{
  "n_layer": 10,
  "d_model": 256,
  "n_head": 4,
  "n_kv_head": 1,
  "head_dim": 64,
  "d_mlp": 1024,
  "vocab_size": 4096,
  "activation": "gelu",
  "norm": "layernorm",
  "norm_place": "pre",
  "norm_eps": 1e-06,
  "positions": "learned",
  "qk_norm": true,
  "attn_scale": 0.185,
  "bias": "none",
  "tie_embeddings": true,
  "parallel_block": true,
  "init": "normal",
  "init_std_qkv": 0.0334,
  "init_std_o": 0.0415,
  "init_std_up": 0.0478,
  "init_std_down": 0.0478,
  "optimizer": "muon_variant",
  "lr": 0.00876,
  "beta1": 0.95,
  "weight_decay": 0.0,
  "lr_head": 0.00726,
  "grad_clip": 1.0,
  "warmup_steps": 0,
  "schedule": "wsd",
  "decay_fraction": 1.0,
  "decay_shape": "linear",
  "final_lr_fraction": 0.1,
  "batch_tokens": [16384, 32768, 49152],
  "seq_len": 512,
  "doc_mask": true,
  "train_tokens": 151500000,
  "steps": 5173,
  "dataset": "wikipedia_en"
}
MLP neurons of a small language model. Each row is named by its layer, matrix (up: input weights) and neuron, and shows model dimensions 96-223. Each number is 500 + 50 x the weight over its row's rms, rounded and kept within 0 to 999. Numbers have three digits each.
Before each neuron's rows, "fires on" lists the tokens most often at its 100 highest values on Wikipedia text that the model never trained on.

fires on: " and", " =\n\n", "\n\n", ")\n\n"
L3.up567:522595542540485535528490588532464417537565495537453436558519417478510599513516465448469561464463542539440497568555464521453502441519500467427518490461487448564471540431503586484541454466518442650400526509476525548447560484497476446562467494526518377470441551480436407507408599394557575502552521567489546493502529494453559503419548513423594500510509537550503493566466545521404488483525

fires on: " as", "–", " offic"
L4.up461:560495456524482579545449506449606606515505473465348530539405423594492523585499538518531568526561494451517563538433444441570566472436526413490510601544452461517508475529548589469569455493530530441465544544429456471603537556557448460544497453580423441474553486493595466465515494457419513450507458431496441496503510476634581498475573436523613569468601523509565561504455513471545480535515

fires on: " tra", " pro", "rom", " contin", " World", " rail"
L3.up1000:496579557426404534413509560510521515448483563456548436434503468531547466565480564522452522495532416501480550466593526479432450489577538485458549490468489475580502518481503534481528410620582547488469557401546514532530493526441506533550522533507543566516467484457614532564408539510540524465488566529536454490406568392457493480423455491415545547555455466460545475520468543499501531465507

fires on: " \"", ":\n\n", ":\n", " “", "—"
L4.up934:617590474427431513496421456515558586565556390525512551532467443513387482459441437492497454499469458544490452484508424444593494543462526492534566546494545530491592509476424493502411498477506578472513545520557516464477521474539501516438493559504388544478456542539398463392560454604422542515461502520399594431525504492551570537664454515497535506510491496503482535598499481485482374452481

fires on: " d", " t", "f", "-d", " ex", " living"
L5.up773:510513540484475551565443494514497438490486533431492528507558491553547408465483457446543435466460509380510483484482458560555435551528524506558487449525527456510563463542464468471490471405551617525525436522550601474503529621459531515534500477401404453488468466497589452432557556446467493539539422531515553580529595553547587566537531514494458480537459445506488505604545497566551543501471

fires on: " as", " –", " under"
L5.up269:563471544466505623434422484459486547500376502476600554466545480526554557584431481450574465544493504493555400573565556459528590488435471510495521457513483470561543461487376496587515535466523481525496440516461427527459472560471477611434535445505434442495597655553459482478498412459512507534494502500541418461413470446443491555455470480536514482425534587484547475536485534487522431494566

fires on: " by", " Miss", " than", " US", " either", " killed"
L3.up227:582462543382582518426476511398527554511470475542533515563488554452458481513464488452449491409507467569496535464540546479385489570596539417490544511510520454537518444516481559566506485563518527489533533421559572461524453447540472453481520484546485591454566473441535472453577520420544481472396508471524515420577509543501561488484527502472479458633554498494436568484520380512557488511396

fires on: " \"", " m", ":", "—", " ("
L4.up748:535542470481428593502382480484462508503507540536492573467624532544549451482478463488547586486532546416495550457500451500548449529505494359521481411566593427562562522517593473373492466392518470532446408554483650485535556512502544505428505510544510451559462493428513563443524542534533525422438458528524471477537497393417510504489421504532514530555559500496469499551547381426536475471524

fires on: " b", "ific", " as", " ste", " tri"
L3.up367:569425459482540565560545517521580509537485558432535507486360580572554384575464542530524425500496581408532399456541536410450562442537481575540422528512428487560541541458517509495540480529505414477337542506616530415472518539508529450558471469536463464459522567527449516496573468539514386494502450554493479503483440414544610394411491493466491493442525491521532541517474564484366450528498

fires on: "==", " cont", " can", " cor", " g", " ad"
L5.up344:487422407515500476465583532396545540518527416526505507557499581491487444503541527572503447561514602467529470425477489536469529523500468505490562499533513594568498460491491450502513467465515464585404532520492519488386466554530488473417597528547547412476432511582529511517448464402540477493502505554442463426512553442536434579538421464453524432529442509490503479393537458567493451447442

fires on: " they", "\n\n", " They", ".\n\n", "ived", " Country"
L3.up614:458563521425553453474471449513524498492493523435456567459541458532492537476558525482530460523431521463470542456511483552463519477565498503499557544562568583488525439416595383493390513409533515493424549495492489447498392563485555520505385520518580520524441533478457558572558548526507418557379496469437450474431519538448500557519496598460454506587474487475499436542485514609575508532513

fires on: "0", "2", "-", " Ne", "5", " ("
L3.up284:581444584460610417449468455514425511491542502437532456519401428509476466490522477474420491613489479583551485416520514577477525414580542544473551561515489484499451515442575541440565517489451497433403629528533381456395461521548523487542453516429499499415462481542461462508367524549528511439487544511520598459493548507451521470543473555486509549528442532485492561403526472460479491418415

fires on: " un", " \"", ":\n\n"
L4.up623:556511496534481485487468608474467584512499511530388532548529535530471502471443450447508614520450503523508461374541480613529568492439436479494478542499522495503560505448461509442333550489478583504485409459438494419514458620361448541516554547521506480467492447529393507474511509515453520509428497579452471460467477449536558516519424588500503411498471442499480526541537429422547508470506

fires on: " sc", " Sc", " (", " St", "St"
L4.up468:481629514420485515587430499538412463592426472522494540534480506442604449384464503563488495512427492582465512469565541418461392467502519598531470451487480387513527434467508505409476430513509536513571525548457632452496527571482462467416498546569513519407528482479443465539519392538507515592465426495469508481584554421577524517522601542546439433464529573449523576424481591502469452526525

fires on: " a", " in", " opp", " an", " the"
L4.up356:468452524461535468500549452497486528502453513471499536487514515527495527545462517498456478519533550520508374571464577556506488509531550574446572480422442537536582503589521498467533521498544464532389496535460486487428417447453446527541399355538528494417546471575536547557426508414474509465566510479516595561535572649482507574442471510515452510503505469436422517506491423530451472502482

fires on: "==", " =\n\n", " was", " announced", " same", " two"
L3.up885:502475471509417518580451466574531473438563452447564591503445597526427457452526514434536500536524511480505508543537459443558536531391576495507467399526555533474541539578543540564513532490536462510426501638532550422487560499462494518519493554562546486476467404476561479655461393549470470535531466551529526531434499518539559438609477542483514544567574506479495488409530508494501477531401

fires on: "\"", " Jud", " lim"
L3.up541:463438486479473503578491479609457417564385454501439542511482422568478499586575530536492569525399534542383458536501469534503469496546546469505571445534489521487533418536566497485429515584505480544519517551490450475503485409521552520548540524491428539530576477483399547630509441503496491511637435518497543459437520468471513533460559380514560543499510523486499495502486483587455503465528

fires on: ")", "%", " were", " prote", " gen", " was"
L4.up976:551451552521578535508457466566484476442492572473458567469408488543482422587499483509440443550512468502531531507539534495516496494561519529575467536473500567492485481474440470587503451438506510572534510519496405492512490462530431433433480473420501626386457529588525442496495452473506446483559622542484543534545460603438476464617471454458454519500504471509466522579486478527439400575490

fires on: "-", "–", " (", ".", " ", " who"
L4.up579:395568504546440518606470535529427524487499523459539463492471467535514494616542568558463592521600444517432488479504523504573500529555590477430474511538421430485422564545499593469567415559484541427484378459436494505523437495505471546463538502489585387529503611485475464417535508431435510468544579563570516502468508494554536444440524469499482437491429551413466429531502462493543459518536

fires on: " "
L5.up16:466545520478474465408545518448451427458566545520506481522569545448549496512465522547409498549401545593404448455468475507468470490506572551541553558499565470582529580482417530510436502460556460437471613538548518484472409551616488518444533502486537469463598469549546492357499553609479472543469461507528560466484504507515471509460485578451472487504506441582603576396481473421498514443499

fires on: " /", ":"
L3.up666:484506474449522474500575532504591547455552407477507517538432534500526499563521505447496533479378522525451546482419518495461510561540484487599512512413439569510492486409534546532453467467548508548420571537600529440409454505588481559518482495470431466532514522417528473347445487558491523488531506448536445465515522522518481468531515426415420541467504509611456469429466535562438439417511

fires on: " ", " |", "0", "1"
L4.up577:485512546424444428432579475514534534554495571416557496476585487472576518550545452590460439567550535461510512602419435434536456543621576557526510525425495502524551473560482504498553424449419525502412424447497511485539529508600463555391522525426504533538483512405523566523451513493428455477486551433541577426485506440513499528533526522439456463412509421468448446558492476539520487449500

fires on: " (", ":", "—", ":\n\n", ":\n", " -"
L3.up93:482624600512560570515438584424540521532499399591525545505403467432466435494528480525532460497447403463421496453491448481496504523540488515569498508550619485522554425466402462490435520478516499531477438527527531553497393563463487531420456531573473464492516550403506483504443530595484542505490438543496522490447490495490564542541512548472367497475479494505458532505489527492517495503555

fires on: "ing", ")", "s", " in", "ification", " the"
L4.up77:501598519520530455432451522448540463444558554567488510477477420543559538449451522475480372547511523508484409486528501527512492513547490484538476543583527442371513459475533454485586585579445503426493438562475542568471500509434548524552452498405506408530439503424449513521399456525559464540367587493568465494477496464482443498547469468499527519459512499392504539536447440495442488578482

fires on: " the", " for", "0", " of", "2", " The"
L5.up581:518511548535622498563547527409529481470461473505539534587451504510444589603535539494549391569463577492534491502434532472446477499481545583501568551544480485605472517528454582381475486558424520490480478530510485496452526487486465478484514384431539574471525458499547428436428490470495552459476471526630450469509523459412521559496542486520474522552549493503515481431459456552547447454426

fires on: " |", " W", "SA", " DF"
L4.up500:435506495549539483457573407488480537482556490491523445475445512535513455492470513507544519478531510554568455614442520529521511470516502466610462390492445482430455534437486536515540541496530445462491621549408497471464591543439554535429460564474461538455493404474506503432433441522541458516465421440447598573523440471512547438633398463531475564574538546434492538460419534493476502530486

fires on: "0", " a", " ", " into", "2", "1"
L5.up768:599524599495571523589488469427524448522417490507485506469507491511502573459487419537607544490481406567488558507468519517509558567504588506491491551511496615544517445576440533369464417609533431579494566555417469548546541555530418428458445485434544449397494530452568474495440577517511607551469454483598552480472561450487456508502430560551490429487649447462477515427504523480408500557494

fires on: "-", " such", ".", "|"
L3.up610:460583462581422546656378438516495481520482525569607500417429474463423464484531574412418442538524475487511557446510508528531477399454495477491474523475496512592577415562498429526502433500521395517494511478536563546478524523500454456427526494511479430592404552506577552450493518486621542516544558488547585504556545464451448445457496537512512531561478520513443653434531522523484511491505

fires on: "==", "R", " died"
L4.up744:490499430511437482407554459386457475528552477445482561502502545435481532511537511479495485557546511461446541452548469583557524444493462552511470501415513454579493470560425495480487519505517563568494469430476578503526487511574430561490482459480527505467464468426512436460391577491595619509507447524456572467509526360481456549532373530508583461521540555509488549426481405402389488512468

fires on: " un", " Un", "-", " fire"
L3.up538:517562437418442531470550435486473422558376547509509506543527523494489472511592453531538536424573568498457540530578538541509492486504517473514450495386479387547585508532597558488454452581597562570445470524538492473494495578413441520526602497509490427517436512530453482552487552456547491543588486505535520511511512425448536594444425595465500449474501472443535575504476484484581540494542

fires on: " sh", ":", " High", " Sh", "4", " techn"
L3.up233:500604427415570456440548510486517527526556435486490462536554537448575508481405522460458501436516516484468500457456540532527452509537513529518542548522542542626553478503513588456507626471555519514478503587478486500554465451523543467496471570531477545486516527458457520471386546477523479425562581588467480431482542528483457474537476446564387487456443434489518524453491592522538539529537

fires on: " com", " sub", "-", " def", " d", " un"
L4.up628:458531511520462507468497494516469529495545494529471503539559536600515494626599545496520540456520562431453556452517527476567488561491580470561538534493436544503572473436497492513414398540652550442431527512483534519507539593411445471501546441525461481564482534573578496463486544581464524503543496463555395573387562518503536467437496408542548497429519469517481483527495524478549460433482

fires on: " in", " Christ", " their", " on", " from", " English"
L5.up651:484464508435447511592501486509566511580432514512468481575478490509487508505446526570556588529491444535522452472523611452479400515568515483528512456508562531514477516529416484495504467498433494475566518637523520483505480578505564583522461452555455469486529508524634469477483480481529494433541482480459461431438523516404510538485497539408501389480517555455450424421509499502471494466546

fires on: " is", " found", " un", " Is", " Un", " appear"
L3.up970:476471535596449497471516507365512428501554498556484371494470592586519485501544542580511500453469497513501545600488604532486498444496501533496504463424517493478499480572523522461483507472486542553523454526536474421591506533445409560450473443503462458446472482460556453511474467527577543524485442422526521593459502471552560532404465490543609455463407545484445522529476493471498534529519

fires on: " en", "==", " played", "are", " cult", " organ"
L4.up365:479465450480515527424563494467424484548524483491503524387434408514561563538588455453458481495537485495474517541540500544445534558471534554584568487459552538500562455467501574588418475570493442409446512414483576491492604431476518456456489534463600520504452487463504467463524524493488508463490535559493427536499361519473556465473492563520507373567495484578386518467501474484451627497586

fires on: "o", "io", "ro", "z", "ia"
L5.up148:499533409507552439520493482503478462539517445562574460521523458444609519445489520511516506506467415540408515494583422480482489451549425507548534516441456536487513480527425512477508440537478522500525543534557443481520512513542490514566444545356472507457530492519639462429459530490417458490505537475559507517512518493471554490520423523538535565570528440470432503508434605465499386408492

fires on: "ly", " have", " had", " having", " usually", " st"
L5.up267:422502536490515507514593499417510493460488419456541530515575481471432583521451511602616500416485463539473584495483557478436485495526572505510512563490390549500467418522560477464388555590496533518552520474520340512485492436456481480409582439369485494507466519541519517429615456483596339503415502451570544491537486430447481552511519506558462455502488441426559610543568444572514472466559

fires on: " ", "and", "e", "eat", " command"
L3.up777:506497436453576567476476426434467559462577461394494444584457473454540540476476550444581401492396518483569558468539543545526559437546526529540456621498505531502510461473466520481412494403490495502504511617519506482455464489554537526505514480478440473437479518503590555448476538561527476527552458580519580372473492480546551485447470550415531497475572510471567489519434517456417423532496

fires on: " th", ")\n", " comp", " record", " sq", " ch"
L5.up382:573493504541461550429563473525505497475467490492564467559446524508525511552451507550544494464456418504436593507493471553484428475515417506467543492519512591543526451517417464497520502576530403484485521532529470499448569462450557471502486508438422454538565499476510513547540602549573387476538430557518506446482563472544494442393541473539584433587469515469584585518474457403570431463429

fires on: " sc", " h", " Sc", "'s", "ri", "i"
L5.up128:498528462441408472581453498499472463492475446454516502513526476560585474564491571552472400454546554549432471460488620557447460548491382470515489543454426524469511535490445497521451507389504492490434486589497586501528543515398487469463448564499506519469493499534468515487566457567467520474483468478502634529507502474595539535604599576541449497534575545443546553448484469520474460573449

fires on: "ly", " also", " usually", " often"
L4.up135:466511566522461464539471527414318541519506452496391539395467550433512547545457466539527545364537452489524486440571450549441502509529610467516552561449510574443401500516515566499479488520491502511507567458432486514492500539511545521447486469473539431452526527500515550496500367460565557511403468495574498386512382474499511534497539488471530515495539500467581519496499593500551478511491

fires on: "2", "4", "/s", "ulation", "}", " Summer"
L5.up231:429640502528433504562484473412511587531566503569496515508503467425550497598497528567454589489490484507653537490515461493537547405487530484492522516431499462415549517471477450487519502474521469411495540489453511459476514472484532507542482404456538454559479504494477520512436451526477493579478540509424522484517559503532511385617464441507512425571574401453500536414427473411574500496543

fires on: ":", " =\n\n", "4", " |\n\n", " %"
L3.up651:508468552525541539501434454475441416509486562458498575483477510460505538450544492551505503479542460437405448584372495545562447432550427463568510564497527439501450520498466446551555494449479597421604542506547496470484552493536490453539466506451534445573412458481492596447425536506491539419444482469433573460582419452469490573515470501493481469529523527560509526479473418447497362508514

fires on: " in", "In", " ", " In", "1", " on"
L3.up930:377516429489495465492520628443409472507498506654468560538495497467557480522566530497511577451496525567481490521461503426545527501446467455477569456502549457503442556521473449447463487502511533533506523577522586490504421547519584575557488527550423487464577512474470527536488501540452493456460564513462461473412571453464617424568480499474518461455497437547550531473485446484512470472519

fires on: " one", " two", " many", " among", " =\n\n"
L3.up357:474485516437419497517536540534500569519517408518532482493526544458555563544477434521390497492460569375492339551548492510520533482460468475529572524480506517512487528648485536464520520479452510399500494602444501402461431460503528487468539489498428416574554506491424529538548494476522550509486535463441578474572593513541548508639441492497496498569492539494482496451513546475468425501448

fires on: " inter", " Inter", " pre", "Pop"
L3.up491:524447488488475506492445466528518376467629519531491542501539469502421478566549505505468512511511520591582495551474420393593409507484537523497635449467448479462513460492436583567384550396540459481561334495447590420557570505528557435471558459423430447507452464446505505512595524528535490414578477471606540497542532485551565487410518395570475489549518541529510485460452480415465532510495

fires on: " that", " same", " performance", " I", " household", " population"
L4.up730:598599473527499517560487506492482409505541537381369500535470555586464512470526549520456431585461475473524394498532494526507488526510504438474438544452437594635457535604487469455577583528492432503558494442544484419516469483509480480503558453465535491482545562449493481378478510521488538505577546472597444485439484455453471605432452483393493466454507484533522491523422450517521544486409

fires on: " =\n\n", "(s", "==", " in", " won", ")\n"
L3.up589:446492453487449491447425558486483454516535524554481597571466534434502404452565508447587602541411478400537536528485458478510466465498448481487544530473487535537537489443384560535524563414513499537507502557498582556421553543542467576482525443604431427473565461419516478515450440478515532479493474517551579532499560528552540517485426476461528478420534485527541460517452446475480438602511

fires on: " d", " career", " play", " played", " pro"
L4.up287:505520516475481553520530512490570556491570546548515538470445511510517516596425571495469463610527490513408567495472441450426524514523529477464544389520594500497508498586456521406477522565524487473571478538554563432553408490495588515524428404422553578460494480427474515562400442425455501476520538541510621517498495500531538433596625425479541515426559411453416494502485433508476585486482

fires on: ",", " /", ":", "==\n", " |", "==\n\n"
L5.up172:441487486437484558436502428513553454530555493482534533468459503481563487482528532416503592482497519394468512440509484551392509489543519502507491491506513438570491523451447425502490468597506541626534560507511503424441480647516566523535441489485464482517418500498443401344501542510516464443589451591474561579533401562445496589531516467391530475487569486586477467550570480518399524486505

fires on: "\n", " (", ")\n", " Ch", " Dep", "-"
L4.up65:518555495474459520504469485491582574529501430470466353467498449474496545444522578552509516503568544504482481534511465558625477481486561472589572501581482495516414458486465488472556430557501508519455450485500448492407469451526400485428448531469537447480463487508491473518535488477467521564545478562520450520534501511554594566532460551479520416489591437490504480448479494516558505524472

fires on: " two", " several", " =\n\n", " died"
L4.up655:476481568537432548561502547547526425363526495462486538401387509438496504483477427472551515440562444580512505444510495504538439620515535463536487471575566509505498506474516516486491492516447524463534541518472479327499415521437495481457455442491523423457478487436507454431473561438469552490491437529524475505417485603494528520537461508505519503571510545534455497403473494427494518497444

fires on: " Cl", " cr", " cl", "'", "cl", " del"
L4.up622:533558466479532540419529561492489450515466504565457522434502530491468432572571468468528589560495457508419473551521461484383547525544497548499559509440552414544511522495563499465447477558439508508461456397531443572536589459531520473523564395531578529507522542466476461556444504480519574483525463491430547463476542354547529478502503530540512483571492500490454548460575450555577465475518

fires on: " do", " did", " San", " born", " Succeeded"
L3.up118:601483541418524604464552502527590470499487442553493412467421574504383594427499512490566483477482466469477518516551530516533525509526566530486556451504486406591547464527569463461491579569473488459453524514446481498467490512554597518551474607396439429593511525510470526502482568564603469438465546469579441546445441473464428514487521520479500432483452432501506523480404483491470556493500

fires on: " as", "),"
L3.up1015:488498570579516508470405497478521463457533505441495472516502446576491561624452555516590448477502498510503417544533439423577471512497458538592499490528422456469472462487488493610537497467539522517511528498432497481510542520475544578536423430493351487476526498412588522468480427511456463536532530548622525557442480456490513497592486525471610562432560566445538489498568562490422550406510

fires on: " is", ":", "==", " where", " two"
L3.up230:492421505595504451527528474530597498495589475583462437612532572487461512422546532470572519548485462445412466451557469580466426394518487448478488574511510517575545552505438507531453534480603473499431529527482546518458457427496434609444521502470503535482469579488542506464449493489512553490605474519581534510433475504505476513469419616469472489433444571569533499454475447449450447566509

fires on: " |", " "
L5.up989:444436558401423496427494419538561352427508472522502510478561519489513534487549550455507511489499461513489528466535550532402419502531469509511573423444590478503467462521468485509477462472456521492403463442517539522548468549566468570440502475611496480396497514470524514461458557497461516521423543462595588513513537465571416409492466499488486454509509410568462480477482467546525447618507

fires on: " did", " died", " ended", " out", " do", " years"
L5.up456:553510507436555532514578443467530534507547505392492475419430620457526475461510461521533526477527572439531509534498434605558502469512508354514487520441498448487580521436454508450465505499473525543590557430515520479475504539398490604461464458464506488418543532573457511533530515537581534429522460570517498439516546472484570484515475592499528461528565558416571419377563462520528415452460

fires on: "os", " de", "z", "a", "io"
L4.up487:444479448453417466531461452534532466506543523509621521527513463508602450457487597496490419546555467497451466510518464446436546409495462580518508583463445500567467496522390568542489461552523515426527555520470502480454451483461457450512563455485441468562541396507624435513480545553479510564557447475529492546485466560478541511478366474456499544526617507510508546485546464513552507466437

fires on: " in", " ", ":", " In"
L3.up822:545510504409530441514418540527471396547427489536501497528510458432474439575531487478538557450533522547572431473489538506477453568487591527540567412493486627547431447570455501445580483487529583481502492544488485409570508511634513435477551448537483477474515451557521542435501518543470470483452496498528508427458491377556543504466485567608472471492461379468578563440515468496534419471544

fires on: " en", "u", " w", "ing", "ated", "an"
L5.up252:506484477534497510486576536415548463496453492566456453484514580435434532483481508475428451425418524409449468435502427439538497487497467504559465532463491536491441502509547460481499626579515428464415506440523523512481510478416585544585481430408556485524524506452497498543626570433494454476437516439427493506422533524511550526501537554508517484459513439578556591568444490530478492539651

fires on: " |", ":", " "
L5.up763:447548561478495502513385513522466497537422493446471499553540470643513477406471512467465590510545459536460503485549399525490503504433510491503415447576541494538522514532459475403529551567543502605607515539429404510486415483536490455394447501456515504452519441481467451500515593485549495462531455576453554486471461467488496602398425424473516494506492554557487601529491429494557572542466

fires on: "|", "\n", ":", " int", " far"
L4.up377:515504434453479444460377529472500488534554470506578515603529593621526590640432544439514489516551538540470510491470540406450549574495519484490613513468416489493390502541558516525538464553483437455524466414601544501461513511509473585479424552515590517493551471494460521497488488516444579437466443617486496432468481506501456502503504499406452437591495471517456512441539476525485415592374

fires on: " as", " (", " |", " –", " ="
L4.up485:467507497522486532419465527553525441466476468551548471540587555460570540537460467556623527503468592597510488423488442447544476490529538456571414575451451468533598479444483459505468544457507486567498510444531461581536536555483471542382476474461433478475646547441431513487471411518512479472543492513528488516447408425560452344521489516483476472542585551476540446599485577518496470465568

fires on: " |", " —", ";", " •"
L4.up148:421420461476507557511535456490556490484522498463422437526593522463478504546489417487500549607510461510346381535480565468422504481496526480526485476567526595504425465528490542426433434482431553483431449479568473609471507537523559478487441514449452447540603515513597471489526446441490431499442503502594454649514450455447460459470491477524536500547526486595542505495474514484580621545522

fires on: "-", " con", "om", " typ"
L3.up601:488537536445511574578505606473507497449440570598548483485531590491530515540454573541420530434442474507568469422419452479385458538601469520445491474492475508558479481475520552554538476593496482446482558517465538551422408559463473449491463560494536521535601527460446440432436578477381436524626537528445529521490524497483514536383452487520486470509386464514477553361586562407542515532444

fires on: " and", "\n\n", " Afric", " code", " made"
L4.up553:448510586514495400558464538497475478540601563415498506503470512647517477486461582493590504478373465552487538519479475591380465491615404457510513545516479473534534431509524582497524533468555547581459437463531372516512519424580541415433471534485525522454466479503463447426491479461547496416440469514528423546552552532479554522462563458468558441556400465543472510571451554500479417559458

fires on: " pro", " Pro", " •", "2"
L4.up330:472474493496422468511583506602397583457560539506446441484496468540517481491454541519477454585511489530526491423482458440537407536454519493489494464544558507546538456525455502449481517540451532487423414496486522499563566431418526525467502487369526572522456399506511477534502551537496513511439481444614539449517497490481392454487465497546556594526566464562442577447512556492469474456526

fires on: " d"
L4.up745:557538560559423466528474538572566446491470552515518432485471496505438583532544517439592417496593532534586445479561457427465503516540609456529502414486580426517586343493542561492526414445561516556489542464537651527475499580459530489519493465479447437484519469482498530464479513452352482456579549544461524533522507472514544510538575487403534484505568406536413493496587484492479479486510

fires on: "al", ".", " in", "a", "it"
L5.up924:509573455443559511428521538529457438583521559527483463517552454420499423495462551445461519426523482457413455488440449524402513485476567499482523423544534530565491467481471465505523580528458506563459472534400481532531491527501564622536553403463507465514416516564541569485522480550521435453532576477545557553501525457500617574535518526527432513411601409482509505512506468548604503603458

fires on: " t", " d", " tr", " w", "'s", " D"
L4.up313:412472532459553469496536488485509469494520546535493474412407526546496492527470532545596479491544518514480498510532453467454424631492446478525518505493515423540466448497487493485500498467426454531585539437499499587468525539482415603522473391420504565452514493446503537551539503437481465446490540607381536459511621537371518502550471600429533530535445486519349528446625545532507383541528

fires on: " re", " dis", " un", " im", " De"
L4.up319:486566484522475445575561506431503570472525521512484532486565491460484502469519569571538551494592445637503467456521456500472499656527645457528440547542506542580551384447551550496491505493415511427460497495516524531469452526522473397573473513487465555580528523451448582479379544531515420518353571443418493549485630481527472580435448507482455448577541454467450466463567512590568444497428

fires on: "T", "ste", " int", " Ste", " cent"
L3.up130:492500539490504484558519477558401494496460521496551498391436511470528475514481471580509465528506432502496411528407553474489441605528612624477483412589403472483472471419535491487519439432441476580539591576496469478446568525516359518460593588473475563512519460399513587449427533552461482498500519528503398463514502350438496577420582507511521457477502533496485540523581476472531583570467

fires on: "-", " =\n\n", " debut", "ation", " character", " career"
L3.up944:477572550526443558549492497483536496427447589562491580512478473527483542451570483561469442492479485465462531488490458499545470525497453398473453528479559520456482437444480457536540431571518512488512480550454599442529518477437599460426521539515561405563393490625499486538422494557486485457586511536556593536501472439546444472480473549461583577532529549460530492530409581559554523469452

fires on: "os", ":", "\n", "-"
L4.up850:483486485468523489522502501451562542442524515437541471560461471474441542567547506602548574475536505481522500446490515615470516536504481527586433441430569446574465459542500510523509569471381587550536595425462550445456457407469455483437445554476563490492385460598453492431511427483488602499523530493583488485471466546456473470523523534503519495537568452526570473433482434530571455526480

fires on: " comp", " opp", " Comp", " With", " with"
L3.up328:573475378462545533533538505558543543500521591495522496502447504594478582527476568528477580521564455471513432417485405566452444447427576458567540524491534545440561473463430494503480572574518478612420463566547504493432495460499589534502451517499436530517460515521419591540510447475440454431447467533489558537488462515447452561500537466603453558494532437508553509482436468475556502409432

fires on: " in", " from", " prote", " of", ")", " and"
L3.up50:563426527551531494517464550479504436406522485436453502495466518519465540525516531523477445560519412540542544360532577533535490468596414547470456459547554556592529427542517554516534492435483488533468543470427589417558550451484467470564463547482561499357484427531460587544391599466453507428519504462516555559534469496433503475513452438538488484471550527537495391476467448565497553521518

fires on: " city", " children", " Port", " cost", " in", " park"
L5.up778:470447565534512493530456503520432376509554490495490502512529525580445541409494528467484478475574578513620419546477514520440519488503572477456523422472541565546512414431498458520471673543488414480517487520514561390504467527537585473473498430475596467518591484556532458457464422521494496496379546493386520440525504499396490548490427493492600352534506445493512574477501500507450523418547

fires on: " that", " reg", " iss", "aying", "hib"
L3.up710:462581499510613475476538486453442451564563554465552474520440459429555600380560445541367399517530414530451478490477540536485456504400459528531429516441450562559539509471423504489459467501592445513438514546520637510509530494415526594424546432498443586458427559515505567429546527388544402479548577526532515515481534410508536466501441473535453475542459491446602528528503541513499469513474

fires on: " pre", "le", "re", "ere", " inter"
L4.up188:445546511488509433556490458568511435514461514487539486476491371486528479548499513448453517503563576509452463576412445466449573454536583524488539539409497454505452432492478607526464470427470558410502506561489531503470486436557484506453592490507406479584406489451564586473519497547446509527519452450553566572449454565413543471429491437489477539490414507495596495532519429451548457519470